{
  "n_layer": 9,
  "d_model": 448,
  "n_head": 7,
  "n_kv_head": 1,
  "head_dim": 64,
  "d_mlp": 1792,
  "vocab_size": 32000,
  "activation": "swiglu",
  "norm": "rmsnorm",
  "norm_place": "pre",
  "norm_eps": 1e-06,
  "positions": "rope",
  "rope_base": 10000.0,
  "rope_fraction": 0.75,
  "qk_norm": false,
  "attn_scale": 0.125,
  "bias": "none",
  "tie_embeddings": false,
  "parallel_block": false,
  "init": "uniform",
  "init_std_qkv": 0.0296,
  "init_std_o": 0.0296,
  "init_std_up": 0.0296,
  "init_std_down": 0.0,
  "optimizer": "adamw",
  "lr": 0.000827,
  "beta1": 0.9,
  "beta2": 0.99,
  "weight_decay": 0.23,
  "lr_head": 0.00473,
  "warmup_steps": 279,
  "schedule": "wsd",
  "decay_fraction": 1.0,
  "decay_shape": "linear",
  "final_lr_fraction": 0.1,
  "batch_tokens": [65536, 131072, 196608],
  "seq_len": 2048,
  "doc_mask": false,
  "train_tokens": 490900000,
  "steps": 4118,
  "dataset": "wikipedia_en"
}
MLP neurons of a small language model. Each row is named by its layer, matrix (gate and up: input weights; down: output weights) and neuron, and shows model dimensions 320-415. Each number is 128 + 32 x the weight over its row's rms, rounded and kept within 0 to 255. A neuron's up and down rows have the sign that makes its largest values positive.
Before each neuron's rows, "fires in" lists the words (lower case) most often at its 100 highest values on Wikipedia text that the model never trained on.

fires in: "located", "site", "known", "location", "situated", "exists"
L2.gate313 [ 71 130 183  64  90  97 147 179  97 136  80 176 148 200 144  29 142 174 103 116  92 106 131  97 166 103 146 110  75  49 133 106 158 139 164 166 190 119  95 119  91 124 103  90  83 172 122 176 177 156 116 103 130  82 143  70 149 131 121 125 113 134 194 107 164  87  87  85 153 116 128 109 129 145 149 180 140 156 150 146 135 153 122 163 114 176 146 136 145 177  63 100  85 155 103 130]
L2.up313 [143 129 141 120 105 106 167  97 173 120  29 170 177 130  43 210 139  83 152 149 128  82 146  78  70 150  79 128 103 199  79  95 115 133 136 137 107 142 101 139 119 138 133 130 148 138 143  42 170  62 148 151 141 181 147 144 135 113  83 125 117 108 140 168  86 171 122 146  85 121 114  99 102 166 111 149 101 118 130 152 136 144 128 181 161  84  77 128 128 139 127 110 175 170 143 167]
L2.down313 [160  86 176 109  94  93 122 117 109 123 120 119 167 144 189 143 157  88 114 139 173 144 113  67 121 122  90 110  95 109 103 129 152 173 172 155 200 177 130 100 127 177 103 210  85 164 171  59 121 104 127 141 165 115 102 130 211 120 128 164  67 159 123 147 166 120 140 135 110 127 141 120 136 102 110 183 139 150 161 133 106 141 107 105 111 117  83 167 132 240 144 161 116 138 157 185]

fires in: "while", "when", "if", "once"
L3.gate1070 [132 116 189 139 114 143 163  70 150 148  41 160 111 175 116 184 119 150 107 152 109 137 155 155 205 108 122 132  82  85 138 148  92 141 147 164 177  85 172 105 158 139 135  82 101  94  45 102  92 149 135 127  71 124  89 129 136 155 117 105 172 101 139 136 122 158 192  68 133 106 124 146  90 128 114 193  96 126 167  74 135  69 144 122  69  57 133 160 121 145 138 100 161 104  98 101]
L3.up1070 [ 97 120 144  82 134 250 143  98 136  99 137 118  99  86 106  94 146 102 130  86 148 143 135  99  94 123  75 196 114 131  92 138 139 125 157  64 115  97 229 101 106 104 184 117 118 179 158 107 124 150 113 206 136 105 138 148 155 143 153  75 164 130 107  92 126 137 101 166  98  66 125 133 136 123 113  78  76  96 128 166  75 136 124 163 119 142 148 161 104  83 141 163 138 184 137 171]
L3.down1070 [170  91 186 142 129 121 152  91 101 134  57 139 143  81 141 197  73 134 179  98 104 150 159 110 152 154  36 125 108  80 101 116 127  74 114 147 134 116 155 126 163  51 125 108 151 142 115 118 107 155 112  56 103 122 115 132 167 118 114  74 140 149 194 110 123  79 120 148 102 171 120 158  70 163 137 131  55  90 103 117 125 119 124 127  88  98 164 156 133  92 172 143  68 159 134 125]

fires in: "early", "american", "large", "new", "pacific", "national"
L3.gate7 [158  85 167 133 156  87 194 183 126 125 125 109 162 119  80 132 144 100 110 169 124 156 185 130 109 122 140 101 122 152 120 101 177 183 107 108 150 121 107 180 123 119 113 125  94 123 164 106 111 149 133 151 128 118 198 128  84 172 160 160 117 159  78 176 115 120 104 150 111 146 125 183  90 157 170 121 106 142 175 128 110 165 125  95 113 103 129 109 136 131 135 125 156 114 123 122]
L3.up7 [119 120 128 149 146 129 150 159 117 101 120 126 176 147  89  91 113 112 148 161 142  95 104 164 144 138 156 129 144 125 177 149 160 155  78 188 142 143 159 125  79 122 145  91 165  94  72 154 161 123 150  97 164 122 143 138 142  88 179 116  80  83 124 147 123 154 156 197 161  94 192 128 163 130 155 144 150 156 141 138  96 182 138 159 189 142 112 120 100  93  85 115  94 189 162 168]
L3.down7 [ 89  94 161  62 133  78 171 125 123 173 118 148 114 101 102 124 118 138 124 176 175 169 124 113  88 146 175 127 127 145  49  84 121 170 122  99 160 111 130 130 125 135 121 155 137  45 151 101 119 147 150 129 141 137 108 178 133 121 118 120 100 138 116 157 136 182 123 139 146  72  52  83 136 162 164 187 100 147 151 165 101 180 182 105 168 158 148 171 109 138  79 131 171 153 128 140]

fires in: "international", "national", "public", "debut", "digital"
L3.gate18 [178 119 182  96  99 143 175  68 141  75 128 173  92  97 145 185 159  69 116 194 120 175 163  98 112 148 115 130 106  65  95 130 129 140 120  51 138 135 193 185 185  98 162  98 134 165 136 169  86 119 105 147 221 112  91 155 134 125 102  93 118  76 117 105 101 168 161 125 127 111 135 138 141 151 140  98  90  95 136 133 166 190 130 121 149 134 104 121 113 104 129  95 182  70 156 143]
L3.up18 [112  85  99 161 102 131 162 170 202  92 147  88 119 150 139 142 166 109 135 133  66 148 126 141 145 141 139 130 176 153 155 112 199 115 102 141 163 103 102  72 124 171 147  82 142 111 158 166  93 156 144 156 120 117 146  75 125 171 143 136 147  89 160 109 114 131  90 141  90 123 185 144 124 112 176 147 108 107 117  97 124 128 122 100 172 182 162 166 127 120  89 123 162 136 121 109]
L3.down18 [207  61  98  89 124 108  96  99 126 112 118 193  87 147 139 174 171  56 144 192 135 131 126 144 136  89 129 128 120 108 111  91 112 164  86 119 176 144 151 133 159 103 158 145 100 124 144 172  99 122 140 131 170 111 119 146  98 123 133 131 102 131 149 128 120 175 159 126 127  94 145 154  85 111 166 159 100 144  95 102  96 157 148 134 158 156 100 125 102 128  93 174 193 127  68 126]

fires in: "no", "any", "noddy"
L3.gate1011 [114 147 160 139 124  47 142 195 161 100 137 144 124  74 146  66 135  93 157 113  98 115 148 133 179 114 139 111  65 113 148 114 153 139 123 136 148 127 174 144 118 109 149 111 107 100 157 151  87 136 129 177 124  79 120  51  88 122 113  85 146 127 154 135 145 158 140 102 214 123  96  70  72  72 142  60  98 122 161 176 152  96 134 145 175 151 139  78 137  90 195  82 154 172 157  78]
L3.up1011 [178 146 130 119 109 183 190  78 186 123 127 128 129 108 153 140  60 113 128 126 100 136 150 128 108  92 132 168 178 111 139 101 162 146  80 184 110 117 114 151 120 151  98 154  98 174 161 110 120 145  59 147 137 135 103 164 106 158 169 180  99 135 133  82 130 140 165 113 124 159 121 130 137 151 127  83  89 165  90 105 145  71 196 137 139  88 146 137 180  92 159 167  79  89 120 185]
L3.down1011 [136 154 124  85 152 159 188  87 199 118 204 129 188 112 139 102 108 109 137  86 165 123  66 146  91  55  72 108 169 130 183 135 165 176  83 146 119 168 137 173 137 158 100 173 118 117 131 162 145  66  99 167 168 135 163 122  90  71 152 201 113 153  96 117 129 115 114 118  84 132 138 117  92 149 154  85  78 199 113 110 124  82 140 113 118  89 127 106 124 136 143 180 118 140 113 160]

fires in: "when", "if", "where"
L3.gate686 [ 62 159 152 104 175 132  98 135 110 137 140 143  62 144 103 101 130 166 185 134 150 165 168 185 156  92 122 146 137 115 144 194 104 108 128 174  93  85 149  82  79 135  99 155 174 174  97  97 105 145 182 140 114 140  73  90 159 133 163 140 128 134 148 110 163  73 121  63 138 143 180 110 109 153  61 146 118  97 200 159 176 118 143 149  92 165 163 128 145  98 177 129 139 145  98 103]
L3.up686 [100 138 162 153 133 127 142  71  39 164 151 155  97  80 153 156  99 155 222  91 146 184 166 142 154 129 119 135 114 148 111 197 102  89  96 106  95 114 201 122 101 169 131 126 168 191 126 142 124 179 139 167 144 131  75  95 152 149 168 104 147 131 140 170 137 120 113  82  90 126 100 154 116 148 122 129  67 127 153 159 111  91 154 121  57 133 168  86 100 120 172 123 150  88  91 121]
L3.down686 [133 137 181 164 117 165 134 132  25 154 135 115 130 106 141 170 103 141 208 121 138  83 174 166 191 135  60 144 140  95 138 135  45 108  75 126 122 138 164  96 106 128 110  91 154 166 162  90 128 157 150 125  67 128 109 120 183 159 150  46 144 153 152 140 122 125 141 152  95 137  64 184 101 112 112 163  59  91 123 178 104 149 158 171  49  87 152 131  83 117 163 132 121 114 140  92]

fires in: "she"
L2.gate355 [ 69 154 142 162 133 146 163 104  77 131 122  76 135  92 125 143 135 129 173 172 101 127 142 161 168 178 157  77 102 123 125 142 111 120 107 133 105 121 167 174 135 139 116  95 186 140 100 146 148 141 168 123 158 104 177  85 106 117 179  90 143  75  78  98 171 123 141  71  97 156 114 130 108 123 113 177 162 107 133 100 154 133 107 193 102 143  81 135 142 166 137  98  84 138 155 101]
L2.up355 [ 88 104  93 130 130 176 149 147 132 132 131 118 147  98 148 185 150 114 122 187 131 122 108 143 169  97 145  73 101 106 122  83 119  74 122 190 140 163 130 148 110 139 121 148 127 170 100 139 122 127 126 117 128 124 151 113 173 158 128  90 133 120  93  66 122 131 152 120  63 179  76 133 157 132 103 199 130 163 133 133 127  91 140 163  74 108  35 160 114 128 114  99 116 116  57 122]
L2.down355 [ 83 155 102 121 192 155 123  84  63 129 193 189 136 120 145 210  96 146 133 100 145  99 167 106 136 146 194  90 145 185 118 134 120  77 140 135 109 213 119 134 148 134 116 107 189 133 105 136  78 129 121  88 127 157  54 135 188 122 131 139 137 159 128  67 148  99 102 162 124 166  57 128 142 105 117 172 117 128 104 157 106 149  98 112 110 126 120 149 160 141 101  97 154  75  51 109]

fires in: "9", "20", "19", "good", "10", "6"
L2.gate1100 [141 118 128  66 142 169 149 149 136 136 111 158 176  75 135 120 124 136 163 145 148  80 133  86 136 136 170 148 201 134  95 171 158 120  94 153 200 105 103 150 174 164 128  89 162 115 125 134 109  80  97 125 159 123  74 143 143 118  92 176 118 104 107  99 142 118 138 175  79 158  74 182 128 161 145 136 113 106 148  69 105 131  78  94  99 123  92 139 114 166  59 112 138 121 122 152]
L2.up1100 [118 119 169 126 167 173 138 124 146 134  88  76 117 152 170  66 143 177  86 160 149 147  99 108 143 101  94 104 110 156  94 139 144 178 130 126 136 149 199 113 142 177 146 151  74  95 151 139 143 110 160  97 171 166 111  89 130 141 153 126  78 171 101  42 218 131  83 169  97 140  71 109 113 184  82 144 164 131  99  92 147 109 100 132 172 167 166 151 158 177 137 129 124 205 102 141]
L2.down1100 [131 190 141 148 143 139 149 112  89 119 158 123 144 153 121 131 107 132  83 126 131 119 146 100 117 113 217 141 153 159 122 162 115 127 148 169 104 119  98 110 118 124  98 147 178 141 108 132 157 158  64 108 108 145 151 136 158 113 196 123 127 183 132 115  77 139  94  93 176 123  67 151 166 148 112 125 149 161 146 141  89 174 154 122 127 127 117 101  86 131 151 149 144 157 145  74]

fires in: "round", "tier", "episode", "stage", "number", "no"
L2.gate1420 [113 146  74 151 146 109 108 168 116 123 143 125 117  97 100 125 127 112 142 130 122  97 130 115  92 100 119 123 124 124  81 112 128 136 131 128 154 105  80 164  93  95  95 170 127 147 144 101 111 141 164  92  94 133 149 112 103 122 134 149 134 180 106 124 121  66 109 160 130 121 172 120 123 166 139 144 107 112 149 118  96 148 155  90 183 103 174 151 129 141 159 114 131 230 173 112]
L2.up1420 [148 163  87 119 136 183 126 181 127 143 150 104  61 104 136 103 119 150 160 217 141 121 114 123 111 100 165 142 123 186 132 106 107 154  43 201 192 145  96 107 182 123  73 184 100 138 132 107 132 115  97 138 136 163  79 119  74 112  96 188  95 180 208 162 151  91 134 138 149  80  89 165 135 147  98 173  89 136 125 144 107 113 147 160 105 129 126  79 152  72 140 103  93 121 185 135]
L2.down1420 [168 200 101 115  97 149 108 125 164 115 163 134 134  60 140 105  74  90  99 180 143  95 120 150 120 114 164 119 119 171  78  92  48 146  92 179 132 142 156  86 167  91  75 135  91 164 102 124 132 148  82 159 130 143  72 148  66 112 129 188 118 160 174 135 151 130 130 159 139  81  80 112  96 107 121 160 113  88 114 129 105 130 132 142  84  75 126 133 160  44 130  99 122 129 106 175]

fires in: "and"
L3.gate1388 [119 108 129  75 165 115 144 126 124  82  98 106 144 134 117 180  89  65 158 147 178 119 117  99 175 116 114 121 131 151 115 135 149  67 103 136 206 181 113 138 124 123 152  73 211 113 162 114 101 115 121  88 163 148 172 155 108 142 127 183 180 114 160  97 133  61 119 127 143 132 139 156 172 129 114 163 118 129 107 140 179 131 166 133  63 152  96  76 120 133 134 132 188 163 124 149]
L3.up1388 [129 159 188 123 119 170 162 110 162 126 170 201  95  87 173 112 111 152 150 107 125 115 101 138 186 103 144 115 206 117 134 195 123  72 118 164 147 147 167 131 179 164 137 131 111  36 150  82 156  64 133 106 170 113 137 147 119 165 145 105 165 107 149 117 121 109 155 117 129  94 139 112 150 161  96 121  71 150 167  76 190  72 182 136 108 172 137 133  92 121 146 106 171 134 144 127]
L3.down1388 [ 68  98 175 113 116 152 127 138 116 112 119 101 165 173 139 165 131 142 130 136 152 114 160 154 185 149  98 134  99 155  73 123  41 161 155 126 109  72 132 107 133 176 156 162 139 162 143 182 142 187 203 104 130  79 117  90 109 102 141 152  91 116  87 140 159  91  66 191  78 104 130 151 135  95 119 118 100 128 175  86 128 119 101 113 159 108 127 157 151 116  77 131 134 127 111  89]

fires in: "14", "20", "18", "19", "15"
L2.gate993 [127 119 145 133 115 101 142 131 116 132 255  99 119 199 138 175 155 140 202 143 180 112 130 140 104 189 112 119 209 108 105 164 149 120  75 147 141 160 144 144 138 173 119 122 132 136  97 171  50 161 129 168 150 167 172  87 150 181  84  99 103 114  60 150 122 107  90 180 114 137 141 161 101  67 140 108 144 127 162  83 170 152 112 110 131 129 156 112 117 157 131 145 127 123 169 172]
L2.up993 [156 154  85  74 178 175 120 157  98 125 135 129 154 179 153 110 105 115 135 172 104 139 130 163  97 108 126 165  93 124  34 125  77  99 140  88 147 170 143  81 156 107 107 135 106  73 146  77  66  91 144  88 100 113 137 122 163 141  86 148 118 182  90 166 112 143  74 102  97 140 110 101 105 209 104  79 164 117 150 185  79  80 135 126 117 117 133 148 136  83 113 147 176 190 147 143]
L2.down993 [147 167 116 110 129 112 116 118 121 142 180 151 102 149  88 164 135 134 161 159 110 112 138 107  76 167 143  87 151 111  52 127 112 108 104  93 129  63 182 129 101 122 141 131 128 159  92 133 116  79 115 133 130 143 160 118 132 144 137 151 156 162  98 128 149  22 130 166 140 204 116 183 152  87  74 192 144 115 121 147  80 126 110 119 126 157 176 135 125  88 136 173  86 185 127 139]

fires in: "international", "public", "royal", "best", "other"
L2.gate967 [133  69 113 119 113 109 138 169 165 136 145 131 124 138 112 130 152 200 182 168  98 124  98 111 136 146 156 120 109 107 137 169  80  89  92 152 161 123 109 136  74 109 104 102 102 103 110 171 100 148 181 164 181 105 158 169 148 119 192  92 118 100  70 123 111 168 115  84 169 125 204 192 115 148 164  85 115  85 116 144 152 144 133  70  99 152 157 122 123 209 158 136 113  82 104 153]
L2.up967 [178  57 107 130 113 161 103 173 144 106 144  86 133 120 144 125 123 177 166 117 103 144 102  99 130 106 131  79 119 151 182 148 151 100  71 174 162 148 147 131 146 154  64 145 123 118 128 189 118 138 162 153 178 133 166 170  68 152 212 107 158 146  55 163 147 147  63 122 161 160 131 149 117 125 239  90 128 138 136 160 174 171 123 110  79 151 147 181 114 155 147 177 111 105  94 161]
L2.down967 [172  88  85 121 154 127 137 124 161 172 142  86 130  72 101 137 127 129  95 136 161 117 118 110 110 127 246  98  70 166 108 133 119  96 113 129 165 196 146 107 165 156  90 177  73 152 156 149 153 124 115 213 180 141  87 138  88 124 135 117 158 128 166 138 109 160 101 132 130 127  79 153 103 104 198 127 105 130 147 109 112 165 151 133 126 144 136 168 150 127 122 156 122  69  78 131]

fires in: "french", "japanese", "chinese", "syrian", "swedish", "greek"
L3.gate1320 [106 149 140 151 148  72 102 100 126 146 128  81 167  75  61 125 118 123 131 104  93 121 148 161 125 135 152 178 148 142 196 200 167 157 106  60 147 114 122 120 112 125 141 201 129 129 131 144  82 116 137 139 175 144 177 130 115 129 145 106  97 174 137 145 122 129 165 110  87 169 173 114 116 134 175 135 129 116 185 117 145 193 160 179 181 144 124  83 177 156 111 107 141 107 142 112]
L3.up1320 [ 98 147 122 160 111  56 108 118 120 158 145 143 136  72  78 118  95 114  98  96  95 126 127 173  81 115 142  98 122 121 186 139 142 144  77 116 103 145 117 145 113 102 137 127  88 103 146 136  64 141 114 126 156 175 170  92 149 176 101  92 138 138  83 156 122 171 166 138 100 139 164  92 127 200 172 117  93 179 125  99 118 171 157 147 136 185 129  75 171 125 126 112 150 142 105 164]
L3.down1320 [115  97  42 112  97 185 141 203 138 117 161 184 113 137 132 151  70 112  64 163 114  67 180 151  78 127 146 131 153 133 123 119 112  94 104  96 171 174 151 131 176 136 134 127  80  81 112 137 134 171 191 145 126 152 119 123 160 169 115 112 136 132 124 175 115 172 147 113 135 127 161 158 157 159 149 171  75 163 122  99 117 143 160  98 156 142 162 157 121 146 114 125 170 128 138 120]

fires in: "william", "such", "this", "third", "thomas", "limited"
L2.gate405 [116 157 137 101  97 109 146 164 110 126  50  95 116 153 126 115 127  98 102 100  56  93  97 170 169 148  83 178 120 162  61 111 130 104 130  96 158 102 128 131 119  77 122  67 170 187  91 122 160 151 128 143  81 103 188 138 150 180 177 140 174  90 148 116 131 145 145 143 125 119 140  91  71 143 134 142 171 135 119  87 143 133 114  85 108  77 133 154 121 171  75 119  71 119  90 103]
L2.up405 [144 177  92 134 151 203 176 155  97 159 151 187 117 144 154 181 145 119  69  96  97 124 137 117 121 215 115 161 118 143 126 129 162 102 178 135 165 122 117 134 135 103  87  92 135 135 131 116  88 121 120 157  70  82 120 143 163 131  99 144 117  90 104  98 142  77 117  87 147 116  92 100 109 124 133 137 131  88  87 115 108 198 204 137 156  83 196 165 117  82 115 148 101 157 118  99]
L2.down405 [172 123 107 102 103 112 165 122 171 134 128 161 129 141 150 116 102  83 123  88 175 186 175 121 100 130 159 122 115 165  92 113  51 104 132 149 182 133  95 169 176  83 143 115 135  70 115 119 104  68 109  93  82  79 180 153 120  58  61 111 118 109 111 170  45 126  98  88 112  69 121 131 121 108 103 171  98  31 184 126  96 104 108 106 152 124  81 143 153 103 142 108 125 138  87 142]

fires in: "she", "himself", "herminie", "her", "who", "he"
L3.gate908 [ 96 157 170 141 148  81 114 175 111  84  92 149 112 119 101 161 109 165 189 163  78 140 123 141 146 141 135  70 116  68 141  83  72 180  95 161  76 127 131 173 161 125 151 146  75 122 125 203 101 111 154 109 114 138 164 132 144 104 112  95 138 145 115 116 164 102 141 157 146 146 165  94 121 112  66 174  91 111 160 100 167  80  54 193  83  64 103 159 155 105 148  87  91 133 138  55]
L3.up908 [ 97 154  82 171 160  86 133 120 119 114 111 164 130 131 143 127 142 156 110 141 147 167 128 201  75 159 179 122 125 162 166 155 116  98 119 168 109 125 135 146 138 186 114 149  72 131 118 173 151 122 131 125 139 113 168 143 150 172 129 119 180  74  85 145 106 103  79 170 174 180 134  62 108 112 161 144 119 132 103 123 144 106  62 185 142 131 124 155 101 117 100 182 130 126 105 143]
L3.down908 [ 71 130 132 145 150 188 155 102  71 110 129 110 124 127 139 130  66 176 156 124 160 126 173 147 127 168 204 136  93 151 117 145  90 114 147 132  80 176 147 118 171 157  97 151 114  79  99 120  97 105 155 126 186 146  95  94 144 106 134  85 116 166 125 124  73  91 123 151 147 152 102 134 145 109 145 126 118 112  91 130  92 111 134  88  89 119  62 113 113 168 121 142 174  74 110  93]

fires in: "they", "them", "him", "she"
L2.gate581 [104 146 126 131  93 108 167 102 149 142 111 125 175 188 110 161 191 195  91 155 113 133  81 159 200 182 112 133 157 150 124 164 147 160  76 160 170 162 130  97 151  85 166  94 117 126  84 176 139 165 127 133 119 173 158 131 179  84 213 115 106  85 137 138 177 141 157  74 143 150 141 140 120 153 149 168 104 148 147 132 155 141  49 179 144 123  93 107 169 145 145  79 110 102 166 128]
L2.up581 [100 150 128 143 161 123 146 145 147 168 141 178 114 133 107 160 170 139 117 174 126 123 148 101 157 139 120  98 102 138 190 105  78 142 199 148 132 120 127 135 109 161 138 162 141 163 116 109 183 147 151 111 112  78  98 157 156 148 150 108  84 144  94 156  94  91  65 161 121  81 153 161  88 174 150 183  91  88 101 168 177 102 106 148 141 151  95 149 114 136 145 110 167 105 112 118]
L2.down581 [ 71 192 124 170 152 148 195 132 134 160 146 155 145 113 107 116 124 149 123 119 169 145 121 121 147 126  62 117 106 180 100 158 147 141 168 110 134 167 108 165 190 174 132  99 148 122  72 139 134 127 157  95 139 166 164 140 151  76 118 108 121 138  85  99 154  93 117 126  86 184  88 139  63 132  94 127  93 122 110 132 150 122  59 128 162 196  86 147 186 123 159 133 131 132  99  85]

fires in: "she", "him", "they", "someone", "her"
L3.gate1491 [102 134 163 112 123 133 181 116 129  97 192 118 134 162 150 144 161 168 121 165 149 134 180 120 154 139 109 131 116  85  95 160 140 143 113 140 123 107 140 171  67 163 141 107 100  83  83 141 163 174 171  93  64  99 122  68 202 114  95 148 145 132 224  96 133  92 165  99 148  93 118 142 111 163 115 146 122 114 114 103 158 127 169 158  71 118 104 102 136 107  81 104 208  62 127  87]
L3.up1491 [110  81 121  84 118 162 153 115 100 138 128  99 121 127 156 148 114 226 113 144 126 146 101 118 142 157 144  66 142 114 132  84 165  98 202 143 115 129 134 179 125  33 141 122  94 153 129  91  92 191 143  86 155 172 125 111  99 132 162 137 152 149 166 172 134 144 138  97  92 136  97 148 146 132 187 177  98 152  85 155 186 152 123 141 123  93 161  76 130 102 146  79 142  59  84  63]
L3.down1491 [ 87 120  82 101 124 205 141 120 110  78 151 112 123 101 136 176 113 117 145 146 154 126 111 103 164 137  95 112 151 169 115 127 133  99 139 129 154 168  96 111 171 117 123 102 148 142 103 165 114 189 111 176 157 157 104 107  98 148 143 124 125 118 119  92 120 128 122 119  68 141  69 112 176 123 101 116 124 109  90 164 138  88  94  72 133 161 151  75 164 162 142  82 159 110 108 174]

fires in: "january", "years", "august", "july", "september"
L3.gate891 [ 95 138 109 106  99 134 141 110  86  70  64 136  92 131 143 109 143  71 130 115 139 119 187 149 178 101 120 153  74 137 167 102 154 155 118  69 158 124 109  66 101  80 158  64  92 124 103 124 135 163 126 108 103 157 126 121 153 122 107 125  74  98  92  66 114 145  98 163 133  96 111 153 118 155 156 164 212  91 122 133 106 117 134 157 150 106 145 176 136 156 141 180  82 120 110 170]
L3.up891 [ 97 113 141 198 146 107 178 117 107 144 102  76 167 144 164 171 105 105 186 121 139  42 177  86 107 105 157  49 112 174 168 131 101 159  88 106 103 149 159  96  98 155 108 156 149  71 113 142 157 121 161 113 123 103 126 122 125 169 112 120 121 104 116 159 113  77 151 128 165 180 134  66 147 140 157 137 141 153 135 135 117 177 113 145 129 134 116 176 153 139 103 142 127 150 157 174]
L3.down891 [101 101 100 169 132 144 167 150 122 134 205 118 192 106 120 133  64 162 180  76 118 100 146 137 111 138 107  76 135 153 175 190 102 168 144 150  89 170 184 139 115 152 106 166 127 115 112 132 145  94 190 153 145 136 103  94 133  82 129 121 122 167 151 138 149 120 127 156 191 230 138 142 136 121 103 106 154 127 150 125  85 158  80 132 138 107 125 174 152 152 137 119 166 123 138 143]

fires in: "such", "known", "same"
L3.gate5 [110 122 170 105 100 143 172 227 146 132  62 117 149 133 171 171 137  74  73 133 120 179  75 149 156 129 128 120  91  63  91 122 138 181  90  91 153  84 111 131 110  91 134 165 155 172  89 162 188 140  86 153  96  68 175 130  88 148 135 166 164 110 178 118 134 140 168 136 129 138 169  73 115 153 117 102 138 119 139 174 158 166 113  81 141 168 163 122  85  98 178 151 141 182 100 119]
L3.up5 [ 66 123 149 166 136 148 135 130  95 134  94 153 103 168  19 164  78 158 156 150 147  79 180 126 114 138 178 159 163 139 143 169 109 137 125 112  92 113 102  90 126 102 125 102  80 109  99 139 163 122 165 174 121 144 191  95 160 114 110 107 173 132 100 128 192 155 163 144 118  77 126 133 136 129 138 182 164  96 110 137 135 118 168 157 122  93 171 141 118 160  59 113  95  74 140 141]
L3.down5 [206 118 113 109 100 177 151 130  69  69 118 181 149 136 130 145  76 156 136 163 157 125 140 113 155 123  70 124 155 137 135  92 114 111 160 118 175  92 100  86 184 127 109 115  77  96 169 137 190 136  97  59 166 130 181 107 137 156 117 158 130 100 122 133 159 140  90 152  95  76 125 156 105 147  92 137 173 108 140  97  57  74 152  76 118 108 101 149 150 149  81  93 109 145 154 130]

fires in: "october", "july", "april", "march", "august"
L3.gate40 [123 170  93 120 118 126 119 155 154 127 169  76  76 112 138  99 159  92 143 154 111 130 177 105  99 137 121 151  94  55  73  98  83 159  83 137 160 103  97 116  88 144 123 100  92 175 125  94 146 111 114 134 174 149 142  89  86  96 156 131 130 124 116 130 132 108 109 177 101 128 198 151  79 139  77 136 187 217 180 142 102  64 145  99 201  96 142 118 146 133 137 138 119  96  97 146]
L3.up40 [128 154 117 110  88  96 103 114 140 124 138 133  92  50 161 139  74 105 103 107 130  85 138  94 121 109 107  82 113 162  93 150 145 116 172 181 103 189 111 107  88 136 143 196 108 124 111 173 172 136 113 100 152 160 150 136  53 101 112  78  88 106  57 118  90 138 155 162 110 158 113  88 107 121 126 114 123 174 155 132  62 165 134 130 137 139 132 183 127 107 117 201 170 107 163 166]
L3.down40 [135 128 137 127 108 121 105 110  50 153 160 127 142  75 109 143 104 161 104 135 196 132 113  86 108 130 144 100 119 168 112 166 152 117 166 189 168 141  97 115  90  95 114 214 111  83 168 121  98 115 129 118 100 151  65 125 122 164 154 110 141  92 129 103  76 154 132 149 108 147  89 110 171  86 150  75 136  57 121 142  78 156  85 149 110  64 109 173 111 120  96 157 136  73 143 183]

fires in: "national", "syrian", "canadian", "greek", "european", "soviet"
L2.gate827 [136  90 162  92  76 123 128 135 160 135 148 153  92 111 139 145 131 144 163 134 109 152 146 111 153 152 125 150 134 121 136 138 211 151 131 139 120  92 135 194 130 132 119 140  94  94 168 145 123 106 111 139 113  69 152  67 121 139 164 111 105  66 147 142 149 127 118 122 112 143 145 144 113 134 183 119 101 140 162 125 145  99 153 186 160 214 114 131 105  92 136 128 135 160 127 135]
L2.up827 [ 96 146 114 118 135 100 200  71 130  97 160 117 141 177  54 144 162  70 111 152  43 130 125 208 106 178 164 147  90 137 143 145  94 150  99 174  94  94 137 141 101  97 130 133 171 131 114 150 137 168 137 112 124 169 141 195 167 143 111  88  99 121 109 124 112 143 198 137 106 159 125 156 102 174 146 108  97 129 131 127 135 164 131 105 117 107 154  66 173 162 114 130 128 155 117 163]
L2.down827 [ 97  76 124 105 112 171 150 154 145 127 147 133 109 147 151 173 119 147 117 122 136 122 153  93 152 125 100 119 126 140 139 147 188  88 157  92 129 116 164 176 169 149 107 170 116  88 142 157 156 139 116 144 129 104 177  23 211 150 153 149  99  74 108 121 156 160 127  86  97 136 170 135 107 124 143 149 124 141 140 158 139 103 116 141 142 203 122 139 107 144 129 136 135 165 119  93]

fires in: "has", "came", "they", "she"
L2.gate1617 [ 67 136 140 103 163 118 155  89 186  54 142 103 117 116 152 128 135 188 151 169 100 174 113 158 149 122 151 113  76  89  97 138 162 142 141 133 157 108 136  98 105  76 160  86 104 118  50 203 121 161 168 145 136 151 117  50 149  84 173 152  87  60 172 130 159 110 171  51 111 127 159 152 119 151  66  89 102 139 144  86 154 131 114 170 154 108 173 150 180 165 122  90 160 164 135 105]
L2.up1617 [106 157  90 112 141 129 113 101 137  81 147 132  91 120 175 108 133 175  98 148 170 182 136 121 168 101 177  90 124 107 123 101 139 121 134 148 122 149 138 123 170  67 142 128 120 149 100 169 141 131 160 135 143 158  89  42 181 129 108 117 150 131 152 154 172 110 170  74 149 147  87 149  82  92  85 127 119 117 164 148 111 182 113 147 152  83 105 132 171 147 126 124 123 180  95  96]
L2.down1617 [123 104 107 152 172 196  78 100 128 111 138 148 143 130 139 113 141 128 124 165 228 145 210  92 121 129 182 140 168 131 127  78  99 129 126 131 143 173 146 127 193  69 125 138 155 128 171 151 120 131 124 117 137 167  98  78 107 113 115 136 141 129 148 137 138  84  91 154 149 173  59 110 130  88 115  89 137 113  96 140  71 182 148 121 152 109  93 107 116  86 136 142 124  96  84 151]